Part of a small language model's weights: rotary positions.
MLP neurons of a small language model. Each row is named by its layer, matrix (up: input weights) and neuron, and shows model dimensions 112-239. Each number is 500 + 40 x the weight over its row's rms, rounded and kept within 0 to 999. Numbers have three digits each.
Before each neuron's rows, "fires in" lists the words (lower case) most often at its 100 highest values on Wikipedia text that the model never trained on.

fires in: "year", "later", "time", "years", "now", "then"
L7.up758:513541420507541579591596509470523536511456551433533467461467511451442477484529450550533499504524530515518504528535517497559472543455484504491513476532503514570555445495482477513498508532534475514504512467513494488530541480537486450513467500526480526521526432466515490453451513424478475523508475507515499520486467470621493528503428540510467597546502486553479476533504520544548512453532

fires in: "league", "school", "university", "sea", "science"
L11.up1257:485481436511452457533427514448526508534469531495437528565534454510471489530491484562546524520464494527463487505537468503503575503444440502487505475487491544450528505494601457591412521518485487471476449394496530420536437620503485506476436510476562431515496542523425456439464451518502462473551482496494532457484465505502527465456506505526460479491493489553414514535523485437567457525519

fires in: "at", "around", "paston"
L7.up1021:484576500452498451534483507500539513517499493501441532480508469493499501542494451488525463423549494501540504514564534514449504443514430553535516558491441493494483471512537485494521493513491394538547548468445516497508487436450435501509488484489535488444520418517417512498486508410440487576470508491466553551487499501538415485543532525545481458511472470494465450527556449318497481470421

fires in: "use", "from", "that", "those", "conditions", "levels"
L6.up571:547506484538537484509397504475536468560455448495436536460543543528512531548459556489472474485418497492462508548524542516507428511476495466515534531567484609487524485478524463591508505485546507447520443434497497486501458512478555493543435458510466483517491536476519468507442550538529433491489520440504537493513504503461557552473528514528442474476525490508560458523473509524499451581541

fires in: "after", "following", "upon", "by"
L11.up994:551547505493516477549544570478492507516480484517597465481539522516495551497534519484482501498490512489519474518492481451511524547517588474489521494488483472491486500443525507518464536473538451499548518497599464572573488561506487487526505493515484534537516510540466453514507499537520485560455570489538531497437524520583539502537468484472451489590561395525481552455446473498508493441528

fires in: "a", "his", "an"
L11.up250:582444490526525491452523415537454578542527475504529538441535511498521481493513490462518478525578463525489472527499517494471520585496513431516437552526431483483502483544493520413503450462442467449493414557538500563450484494484527506498487489394511500470544505571494565424583569437497446555456429468456488493503545536528532572472476466506505488533428510537485505518524554542564430500485

fires in: "this", "of", "s", "small"
L6.up1005:509467564536493556469494484413466530449545480532504562523531501521475478519535532449496486519497420523515494490518539534459512451539452521528496517635471484526483449466512514485507496508487515545471551477540485520491427403486483488571487467445408480603467541531520498455532481460435515458494538483432530520500550575456513483480487509547546534447466520455482473484510510491515438568560

fires in: "has", "for", "spent", "are", "this", "have"
L11.up597:501528434479489536419453510501475500535508490504451553541465510492499524524496477490565482500558556538535438455520465486457489463490473521489447549493496575499456480582434476480516557478514433512478500464522534492557494602514514441472516496544432474512500530530509458474581459539457520494508450476451484522440519508453532568588470520499489517512537493505468497457460510510492565517388

fires in: "a", "his", "an", "her"
L6.up646:488518535488498422581474509529432511502678485501530462458455499525490552508525482520381546501474508502506539500509474524492537470442494492499461501535362479478522464440614532494428502456426519457494538465501515529460520577524515499401484513519543452508487487469439519480562536463500483503438507475427453510452455465431520473423460441489397490542501412500450459495601520515477519462545

fires in: "first", "originally", "initially", "of"
L11.up104:499456497529434469495461480534588510501422540498436494494477526496529553518505569482486505513552475555533472468503518510637482525567429488479565454515460455592466501567558496487493511531485506484489497526502500466525477483474418481462499467446501539519502468490532533490490551402500509555449498538463509468508529563443469583497445468525548539477512507466505520486506471478570491462387

fires in: "u", "united", "no", "ulliott"
L16.up1121:407540531419417432478525477439479463531473545514479496500475497542505561502457534462527494542493477489468448512486465512512547468524492453536492466487541502511534459532450576437548477563490543564551486449449488484483558513457495465444473479538514488478504524541541445488508507518478479614482571530487530581585514581574472630499528436587547594503538452513446600443522495544555514444537

fires in: "division", "battalion", "unit", "group", "regiment", "units"
L6.up1279:471510508411532487457496437368500456521559529522515500556509484487489497581525457417468493438494491479492492503615497516531561495443493436494472436426471500501508479464445530505461476528501399477483487472484481475546474495486479488457493549496521377554522578509453508486457547508472474450523555470505475479534451495475470495502489587512454513456523492488549460487487420518462496492492

fires in: "de", "of", "da", "y", "et", "di"
L6.up144:499525517527471519529523498489384500500441573519475554461453522563457516527535517476409433513503543568480520489453492473518511592545463516536564496514499561522486541475504423460481455491493527504474529489494511491467512455508506524402507568488507493474550559502478428486540541512522514501423506565579504545489512490500538541486533527494498483511500484515579487429507460529544474545551

fires in: "against", "along", "to", "over", "under"
L16.up883:532490473523521494501565485520492491481511488526470572485512514500457509551473516528462445525479560526492450457492518505504480500479509491555449480457470457500525508441494521541547514507470537456482501460477448520553542495495510538540520422451527511449464350484470470501564468489528448607511610513477521474582512454549526479443528480492525512468499461463516542451470540481526507462465

fires in: "it", "piece"
L15.up1253:580533447432552553577480492483458489539502499462553477484458552482514488487432404464487548551563554464503509495481527552478517490458415472570480510522526472468477482464463517540533557504471609493545554467489500465534491545532539577434538493477473543511484495490474556474578539459524466608518535464495491546519516538522481530517524451557511481528504488549560464474500507473404488470476

fires in: "is", "known", "was", "its", "died"
L16.up273:533471500497552475473449462538527498501498467560475559434471538506487490452480470453502469457534463468498535529579454483444524505498477480454486504514506504503480476529494499473517479572501513514491488522552438529532513578538471504542505510468461487493535516479591457549483606496537531438397541441553413539567457437470485470459425508521480537464487490459504431528538543533479519467461

fires in: "a"
L11.up605:536523542412390540491419490524454485558522550537473485483465561551483525472519487441421518520546460464491449558475470495474501499454530471510512508426536573529523465505495493558516531444486544411475512464405555474498507528508487475540543490461499484430501524592462488502505453506492464501503531475587484482569531534517486505495521502505548498500550504605510514511530504461483512468462

fires in: "of", "the", "to", "j", "united"
L15.up483:442532531535416455448519538479466513515484506499501452476539564432523519517510592482527494468490506435624516560526531434558505562559473540490489494466517486499532497468537470541460540509459470454542517440432487465496500554519497472445556482542521437526459473621432540510515516505479509545574460492505491515446542509476541595458492465506543503508554430473517535477514520505490559447526

fires in: "at", "of", "off", "coogee", "inning"
L11.up170:504523491524506461474559495521535452521488523499498456494507458461512519500574562558511482512469410527540463416411467523600513513558520511555454583455519500576510465489546442508516505490491523511539527518421495501458466482488502515497440419535511487477411530503483506521588472450496467543452566512438513509506488503459495461490577476466462508431439462516504544589503476406486534467455

fires in: "de", "of", "name", "date", "van"
L6.up1233:542575429447553529479579501481413467496465547479529536487488446536515472457499517518511495533448463552516471531446507524472506530481507527528462474504430482576559519512519477535494504444471513428461497480420532473550522468453479532506501503525460536470454487484472581489454511555506524473465485541536545523449478486518556517485530511530510447503451491547477509442528512516493490588550

fires in: "in", "on"
L16.up661:517481502515473490497477498531484536547439496518550470474578472482477509433502508525483420518505495512525541447528520469702547481497616489515484506548445544533486515456495482495538461453550556469470515502496461535529497520474453532541515454484496503540444470463534542507621526540500453470488480502453517499400438512482514527477433507462453551540443497435499561459463514480462486503490

fires in: "of", "on", "to", "with", "against", "over"
L15.up951:577531467554493457518439502451511460512487466511453485507518461540471502557554483494457446490600504502533445456437550525470476515481498461508474489487496464458480456524540458507584474493480470467565578471442532572516510515518548528495536340543464581496517409484491514496602437477477522526493516467435526426498527474568457431440429485518460499488481414537455482461481553507533550492492

fires in: "by", "to"
L6.up732:550543543510495493483609530476474519486492508551480582529519503501469555505516559477470614519527524553521468492489438496554499495475564590519564483584520504476525484523451499506549485535527500511489446524473476508560539581511511560557422354551490540389419455475468522491462522503429453486539557488498517484504574452538466471574536499569520513470441547531522511485481508478547486466527

fires in: "his", "s", "born", "the", "announced"
L16.up284:536521497534511551443491511577463506469549485498476575557436462592488413530479504481502490517503563514438499476497542522476471478534530538536440469583438510451485493546460509483477596486513424454535485537504491492465448565409511486500485520418545549523497531580498511503502443473496534498540592460511524474637560519405414446484459524496512494543485451450480449501477511436468512433524

fires in: "its", "s", "his", "own", "of"
L11.up132:417531546555519442520572558444489551532531530520494492481511567537506528504449517498492539504498587507434507466423521560490444465504511477478547474618496539549524496516528445495513415518494539512541518490448494549611454468516486446503450513495534511487526479511466444546476469513491526493401520520483447520410554552559484527558514505555544513571453459451491501440495407523523501542444

fires in: "place", "bronze", "gold", "medalist", "medal", "silver"
L7.up91:513416402593452507547541496513509474492469452515443532514469488469473509527535462518532496479476430497448560540484446498527530493481532551472437489511570446538456532462603492500522422572543473488438535476461608483574477490559534502452525492534465512460502499452500531465492495495493514499442520518500545485486523604573517526513487491494512519456498551487507565466555512528476482575536

fires in: "no", "any", "every", "only", "last", "other"
L11.up161:569511386511470460371458494495576507465507503521515509606485465462485537525554537389485500450536561497499532509469498602505505395490530479537496467598513437526565530525503477524507460523473493513523339468583573437519501504500525495515482452519605488489516488472514510525519518531506554508490428447447532456480534512469482534552478530499525501469530523423528508547458516509532501471413

fires in: "the", "his", "moved", "turned"
L15.up540:475530564444549468513552505456443466468544524431498517490553481514486438516473446530473472519473479428496463453461560556495540487523524532469548428586479454492463527475513504450456484486487525480566448561529580476439492551491438520433489380545515499493469434562510558530545505512572475450523423536589516446517517511473549497439459486591524531483491502511542491524478453486483573438519

fires in: "of", "for", "at", "after"
L7.up704:540537486458519504484514548425506538533504515481476498475494496501463510385529481526396494478532538472541526421515394473485499461539431514464483528497487517489521450507508441499553551533541470412508545495478515514561536533459507467501483518478453482551467492507513490488470561477517479475456469467529439567444505507576443573503491510482547517496532503563485542463557470379524503520548

fires in: "of", "as", "to"
L7.up1180:567451589475522567473587461539482459559445467548543479474545511513513467508517480485497474510488491537483497492485514494519461472501575496515547502508498514465445491499552495452527415548512520529512560465491515508538500440532502511516514469472465541503489390527487446512499481453515444471474463475472537455482473507494464422539508522491453543511526447480575491512437524399480496545519

fires in: "was", "to", "s", "his", "were", "is"
L11.up962:491523480536540455540513552510530566524529489496544548510550549525508567484496466527472436510425539450453499501454536580478482473521503477389428504432415531523458524540538507436489568484524512461506549532403623464495524565540449472407465492527558510548506505526486493496486521473521539443498542496530485521543534517556534441595481489524499491561451432514493526486434493467464508485483

fires in: "was", "of", "were", "s", "the"
L11.up1080:454523525498536505513544538437571574511494497523444503502510502478576542408584530437491489567541495514479470516428483518529442464493464564543529483503507511504518519467498420520497454577532481476570570558474464475591513410492402443554407410560585472516517479525479478572523534530493488471458546509480467464420511541454432416570501516526502588412448498524456438452461496527527522457407

fires in: "from", "by", "for", "allow", "allowed"
L16.up961:526593494455474489464520553456503480513480460397521466503559491552537511460523553545527439546480525516508481560444464510479457511475530513471515455562533412506476540562515507531516518462522469497472451521473552473493481482529540491474497510484524521507490488473501481556524474498592514446473475460459509482466494468479452482506469484465505483567513542514506530525560488467520498483496

fires in: "time", "hold", "record", "name", "olympic", "election"
L11.up1226:527475439517523496474558556528471500510472452481486515450492457521482565522463508518519482486489381529535522511544535466461577517490535580405472568471475483495493489501532528495543459490441531503502478506534518530499508480547503506465520458467472447548491512460447497496506421497435516570486598475454515480488539532539485508460473446424438458583538513460487560414503576563489589477476

fires in: "not", "only", "originally", "as"
L11.up87:482510476493495480486483531514484460533562518476551484533504471503459517535449459511439620481504432526442494490470468527530479448463464474551550469491521416465483493480493501466504468456513463472450488498483457549472479547506364472465433491519527465445511445521489502492520569429523429512515522484466476574466602497543454462492495531515545532487524480460460485482449528406526505454512

fires in: "to", "it", "he", "his", "its", "that"
L7.up1343:563424418528550435540539468469473507549445526532562536508509567514503550475509469504502494491449520535510539531490518483471563552482471485486507475573433479541541464513509535480513572513556519504486490535520501604462597526469532458444536497539558412552462495527495448464536494570497473492482444502498445516489511591570473523500430503511522460600490509557487519454493565507456447513465

fires in: "he", "she", "was", "they", "is"
L6.up1262:558496471474539513503454516496486477514455503451496493481475570501508467501417477474546528436488475488468505507489486538562498495549566539482485484535444444487606535449560486498453462454493491445552495489520535499483527542413490462492458511526440460511559499519516492500558548436470395483446477567492488475466480473529556529582449480476555543444505485503495537516523507511497422414459

fires in: "for", "include", "on", "in", "of", "including"
L11.up1038:403505439458403442477527519477433472468548466507465535581464487562500500517481472490522489538528482507476533463451472516527547497494507548478509500498503499486532484508499465556487448552479571447543528484511452520466435479440533418508509494487531483478466434576484523520517484512494478475534505517509541565496435461582457446548477532503424453581538428555434488534502491449525536535606

fires in: "on", "to", "study", "for", "out", "studies"
L7.up1206:461470474456500540575543514524459476505563510466508529460479508607532536509571528502519440499471566561543565504463511482453462512482477497502527434507521492501414496504631473514478486504526519528524473513446479502495514588541456538471518588418580551520476471475470510527528469548479505506587494469467521478489453490555476472570520496492455539521566428484478545477505528543462501565532

fires in: "a", "an"
L11.up138:576530545458517484506533371476546527561474624521542456502493543494435533455546551524417496492483447531483576527526476500499511470503471510523491481485429496553521475435496443504494491454455564451521478484426480545549494502490413457528475444458514529485416454468454515524568511500477461535491542499534518524499434490544476472516544517540455488572560475495486452540530498465515465462476

fires in: "family", "born", "lived", "buried", "living", "community"
L11.up379:541505462511479543530496489420547534508472446541507561483450521481503438518567529444481501496515510439472546447444504507454531517414487487514509555494475491498461507500497487522521492556525504476530475457518461495507444515525439510428461459543487480526494420555519492507488542482451434408525480529492521534482536563532587485470474539531541504484491542404490544517425468556494573478524

fires in: "university", "government", "league", "association", "republic"
L11.up668:549521416441492556464447565466481584509538552480513444476474501539426547538478599517549508532570550485521488484491514491544530554507472495548518525450466519458479583482420509520441476464514521394469460511515449503519517560503452583534404481472583480541518529493493484409488499476545444507461542538480519471538474550500594568516487533512528503543476527517414465493467486484576523479493

fires in: "season", "which", "game", "date", "time", "year"
L6.up807:510472482510541484529505473508544570503481539554505452531467424499447546445504498483559502501396419540474438496544483549432458485538409563516500526499504501524526390501510480494577459525519512530484505433575453482535563470507451485458581500488511522473502551481492508551460515537559548546517505486492480484444511492510486513501536520508463520471475487533559507565518500541497476469570

fires in: "be", "has", "have", "include", "features", "are"
L6.up345:500484497542482516522585537445515472511512456443516484509551510474557520530518536537503495518401475526561479472447548486544556531528507428399462530540564536431571505469521468498432514472429518534534483444498428482466487562476452540540501483497505530556501451512477503504487467460487340514550589476484530453603462453463473470531456476528402452478500529524466511559496510495520516525523

fires in: "only", "first", "to", "against", "both", "most"
L6.up624:482483496530508457498504465503481488475631481512436528507487504482494535514480490517460437512446482565483536518487490518484500528439470508498483466531520524460542546532561589504467450558490473530522521508475467516415608494467498499474505538447589488434470440530495557535563477474542472552459353547483488497504570533483568453485463580459496488469459456508479514553532585456504601478530

fires in: "the", "medal"
L15.up230:499499470541468493501510484525566452521521541504492498488537463442437503509456544455563459469453513521467490534536482553510563461488486483505480450596457558450426544410544521547507507447526496549502498483446551503532503533518479537487517543476431481527388428447498500523537479493552534486536501528535501553538479565466519466496484478482487480489518516523526554502551503506482561450474

fires in: "he"
L6.up661:546466462480557561513452546487484507450481515535440442490452506433500487473455484532583538517499527547519535506534485475464534542535551499518505480576525434462543455453484533479485474439499483475539536560484439457542511550520398502403447529466556540549501534484499569536484510467504556583475458516433494407447538498535391519463530491474546516561467433504495534535444469487467444457437

fires in: "a", "president", "chief", "director", "founder", "an"
L11.up540:482541523520485575419481528454522480515611454487496530467507494496508559518580523433459520482580484503462504418481444455440569471482530508516459498440602552556580484487440454497471521541508499480535509476491606508446507505491476459546402474455569465425479550533475435510529536511456491440488493533470514491438488538498514512565499469569473546468590489513509468514490507558478496458467

fires in: "two", "four", "three", "of", "five"
L11.up641:592470515439461534481426582503495511524484512510450492484613538540490570510442508549448588470500480572499515446447452479452547479508488518576489504538501461511461495535490535510453527517484491452492485520443439487549513508470516487533462531467518533525530527477478459479476445480460516472514503475501513609509488623507444578472483479517473518528464496510650530493446463501581478492475

fires in: "two", "of", "several", "some"
L7.up335:542525535499531604505433504407425530485474506511550483538474497537469516542495520496476456461559490533515526509465520474450549496496504445533507503548486463458422453528484503513503454509442511527483507520486484495479501565463538457531455482494484544528515528483453544483580535477444528473518472472462549600515542505462555484463461540440480506515504462523516506493481483483556477503427

fires in: "of", "club", "liga", "pedro"
L7.up95:522506574490535563569482532513463518480450441556465492478519598541546456508491549531424519510558512600493517510502458482495562454531510479506595487517550426486552537514484489512482463532515582483578515506470449477514520430550551540553553544506475598524580486466491475568431474518482489485478467563533519422509520516567600530515476495523507523466514501576552559488529455473502468499482

fires in: "to", "into", "for"
L7.up1016:506506457496488491451439504458516523498530489443544483478484531442573515499590579451498460458476554516483422455515488501517520529577549513477505468490483495443552490515505496492535490513501484482512501531562490521456556416491533503443552527524473497400490557470453542507487478468457446551484460498513487509452585560494525576496528509520496499458540453466482465490452505523496530467517

fires in: "with", "including", "for", "of", "by"
L15.up544:526569558539496457465507501374488457497483472519524527513521476486546540480468491513519534500533526433519457461463419465503538514569476450486531450490465460463540494540496489503493515482492458395441563448530429595494508547508551510484492409465495522545542477479479530498549466513483432469475530458486539486483473488533512454472509507429478463454502431520497494458502461479499533446573

fires in: "u", "united", "ulliott", "urw", "uprising"
L6.up263:500516481447496527438463580478433456535499461544449527504483518600470537542434465497510467453518506518572468502515501470533479437514497515505528453552492491492541526490573645528516498532516432471535492421395497464490515576491501598518417479486584499452460435532468409496495490528526480471577568493545543453577551526448520459469509504513534484499494496546485556481482551523545494495478

fires in: "on", "about", "to", "see", "set", "upon"
L7.up889:463479466438506494534536508545458463520522514518470497433522499480483501484556441545465425539527492574570457472492451520554436595504482436511534515482536503509477466487550492437532443522491552510473613493511422561536546534512489469558476535459450497412514594480501482530492491495531547652521468492489560523534493508481468472506468479543453513448516463518477512483498509561541532480493

fires in: "new", "john", "philip", "peter"
L6.up370:580512501511503507518477481512481482561488466549518498544485479545481397486451468490452480532538530464526479507440519489520553514536506480517467510442570495527477554464596484553476476527452476510519450518540513488507513444494452540519443512481517502557522534556501464505433524492462505518530540514412461492476381520521556443509518481553539548633472435502480530522468474506510489464562

fires in: "only", "just", "about"
L6.up639:430554436471459479438478516541545504470444484465433503467448485492504553568525414443531530408476520484517481453515489477498457553510470471471510506516492541524531402495578526466502455503521517435420525496486413483500517549488419482555528539520534534486517469503526518513494567461526404562447427464465470467570533631611497527477488522480434526470465507540502478498449528399535621495512

fires in: "during", "under", "after", "following", "time"
L16.up319:505455546441423439501515510565520497479507510470531514452462519462557574513489509510566619533494480473502522521439519472455507490446475451498440397433418530473465509470529477483552552511517449526508502450526437540569499407510493560462537467498493465562485467460522427537624486523583459519505546473559509508542533489538472505518550517431558535517562499540496511541470549442556556503476

fires in: "born", "from", "working", "worked", "lived"
L7.up1141:532520514493465568465484498546548525538455461500550478473488482399484399492418486501563521521498499468511493470535505477459519523454441499495486498522482523548422501511497447542489466453519496491508456476555448485473483508507447499523573410515470498440481477511443468512499467494532477442508539490465482438424500518484431427535525507623476521507473456463474435532490417597502513436462

fires in: "a", "its", "s", "an", "the"
L11.up1014:601510360529532552504518483444469447497535473587519506517471481536507493537469444466501505505580499627493448517484503550467526466509521516535523515448503466470497518567479534490496523503431578493448439520457457429490518503524509533542529478459461507498526429482486474491523517456493432513472504456491510506493475463578501584511523491486468517525429433581477423563455508470519450513557

fires in: "to", "of", "in", "that"
L11.up33:444555509522470466492584482474490484530448519519551550562533454478446499526537502504489511529523484505502561475497549563621503532478598442462489474463519460493466540551467427503536421529476544463535560452482540500485447462485509532493509426526431478544392512499528478508541511476515410546555461502542492562487541486541561457531482499557498455525535503461487461556383524447482496531532

fires in: "with", "the", "his", "a", "three"
L16.up959:507435472455561436463435440528424431459471475533462493577523498522489565476436455450504552534479462447505537513499490469456525454476456522583512483498451596460499514456528492544547478452418543487575482544538549478437476482485528462445529454486441518379499498526488534503469505489606498484484552493495480513509459526410496545479441501428548500509530466514516477425439476492501586505460

fires in: "two", "three", "following", "several", "four", "follows"
L7.up98:553469537415506479469534553525499497469541447520514539516447527526488520451453524483501574497518467536497610548480461565461523539449473547533488505525472455488504487460488629482483476541502501450564501471486462526548523478414435511515513572520442556551457380449478510495495542498528490500529534490551470530528462472498458557508481507448505511536422494496513430531485571503509487457500

fires in: "the", "during", "under", "of", "served"
L15.up310:488530499399539452538469510489533441473480513473505480498507567489547407511493556510519559509515501510510630488520462514487476521466517497526543516493462446516523542411523502460515439442501534533462505502480524568495464482532460495461431494487496519470443431497627462556488572551521555542485539485490517553473474464520549477423486510514509612503543442502541515476516544522535545470437

fires in: "later", "personal", "earlier", "now"
L6.up969:533534507504540546528556564533486440513450465495568470493497518469447512524504438409490495532448431530516505502488479559510509506450423553522498526529505464495518508424537497534453553467498463482527486426514460481604558480535461524414575473466526462522531536452530471543488573571485441448560517444449539512451541526531539533463468456523518522496459435502557497475517538555524428468550

fires in: "from", "the", "research", "for"
L7.up974:516471414496455522468490527458505486518459461501488519501476456481499457444522482519505437535510523477497479502465577498481521518471509534497505466516534509601479532537611504504403454554498485449391474477516556465528562449548490492505426443443522501490463498520441466587477568553493494496517493563472472529428481433502454472536464493521537517520519502492520533504450475527463557512525

fires in: "of", "de", "da", "van"
L11.up656:546490512476526468478536532501463454517485499487471557506508543481482516377453557472474494494524483550546522504508503463513572522516503533534536454495462496519493482482430462488547444469534475478432412555519516475480484490394490496486508569569489562375526526473526470526509635477524513470475455548510557561476464449481590511491533553469481472499503470456548507443424501525581529499486

fires in: "the", "to", "in", "for"
L16.up758:479488562494498597498499584419439482513445456464558478502486506461475515459481391474474539515476477548494445513540495538561512538488500525536527445496528572521487533581431488492521547586457461492495513473507571499461507483552488480534501464519517484475525461471536511515523548479482449426488465536482557455412529476458471481554527554547532466477453482421516482464529452544496509511423

fires in: "by", "to", "against", "through", "via"
L7.up278:541566391520509510552466492497493461513439516449470532517515449540455547553504509496480466517590504499550479483474521502498478513437472542503560491503471517614452491503470423540496469525488510429417487544510538588569536511542478545538388519436521511521503550473473538487490548491492520455505502469542557457557553534504467466573480435555476505453458453515458534551564510544492524537497

fires in: "has", "with", "are", "is", "have"
L11.up388:502475492556507530487541496481579463492550552554484479499482487545488437501610435505520482473465497511545406496521414535486600493527462486583483532562459376412545535422481503495542521490444504484529445486548448476514507475500499467537572407496491491484516386474495543513518475458505382486489477508464534456597468459468604492551513517446520480502532498523512441511548533586547494420462

fires in: "until", "for", "from", "battle"
L7.up829:605470492479563546445474468565516467544507476480496494488507531501459566507485584509465481484544541535503489446498469511512539488491521513449502468514478503493476428542449463505545441450496540537513509419532528474543579431477557503453519527458473540358550543424542493484510467539570458462470456515499494525506456546460435500473514582546446435520523541490470558448586434506565552490506

fires in: "the", "against", "into", "through", "of", "by"
L11.up970:524502482534498479549496528501501469525506506479487503489483533477486476512466498514489495526510520553556480476511490627552484468510560540528509477520492455504437552470484482524456513509483463473539529433497494496500498403427496535546439485540514514495483396460423503528592477490605512486494572555512521540483472486499546448534464523533477498497446504549474503513500472500533527511555

fires in: "life", "death", "body", "land", "hellmuth", "time"
L7.up1085:554521526470586500540477545453493472544495471508492507470436506526618492479460466503511497483463471570514522477511461494456462431445485552512499465503516557548433495458482520489472497474528549544530451478486514525459449557506450493497477452394505470423479489568504508540516512534446465421544534470476529595510479514539543525457482508508513463528564480496512454490572528508517474462594

fires in: "in", "on", "at"
L7.up607:592520509570478501528463532558524499523516524516536482505492495493482494531420520513515493472467497546504545493526479498520547422467437491512530504508426483493471499470508541451551494484513486478565550426492481544538475483493515474512481468500490522491447477456530488484512524476433418553484443509446479539582486524483501570589522548433512505492452480487498505518512494450513460442514

fires in: "and", "the", "that", "or"
L7.up716:544580430564491524472545476470412507467516471525497466503468535434490413552472598476497542522516475544513484479577439500492538524488526532519502473563409501541495533402496535496510543454454483554499564528568471503486469470506407538535466472507501491550509421474484440508519616479491462580455519458471492457621512512500487436501509570503490512543566447481563526461464525454499461484532

fires in: "the", "to"
L11.up1332:526495440476454531557431512477478483496540517450493554451498473449443441458510478476496508548506481557505503449548503510480505477477509426551562472495474568462514516534551487480520545534457485530469560601456459449471474473465471508389533424509580467421446580551475542506570456465413502523469567462517476483587559486445514456505456527486537463476507463432490495486472573500502463453478

fires in: "is", "was", "came", "can", "are"
L11.up293:405525463485502437465429524464443471500473499490498479481477517521490472545492512512492447486515446466545504504496462472628531528505552521483497505574500554357573485432512505451489508498517571506470468447558474513452548480497478509501518542496502489534519414445510482565509486483525404464497458524518457581443518446530567498481487547466508530552509556435512454526468506454480592433561

fires in: "was", "is", "were", "are"
L16.up1097:522491510495546510513565504471546538500491448557593471504423517488455472381505512544526432518557579455525474481500467466558495516547473549464440483463528545494489504488442456503459520521517565501525572543545555481507462560493439498535523526504519405582498442469508454500479563451545545452480506570559404506519525490466513450568463534415456541507539522556454528553489518503458517520487

fires in: "has", "have", "since", "so"
L11.up1266:540521473530588484528467525462481503484535449510494552492488495437532564486506489480545490509483519517473478462499555515510492458479471519547529587572449569520520479551413540494477498478505432481492454528512478554553475556500430503518513600470424493535504522517460562524534479427473506596548533501494518612517611516534546532526523450556524473543530516514482512483421533532473541503548

fires in: "that", "which"
L16.up785:496502485507451492481423520493502455513596433538510459534457540489577544489491539538500435507494446440514438430503487555524519404477531465526604439503448505460509510468405555513543623479476544447508530516499479588536501510498478488503523462492558434565544490489507507528489590552545423500524517450466496517508567515495491539508589533569528481540524413499512512496477476498481458508490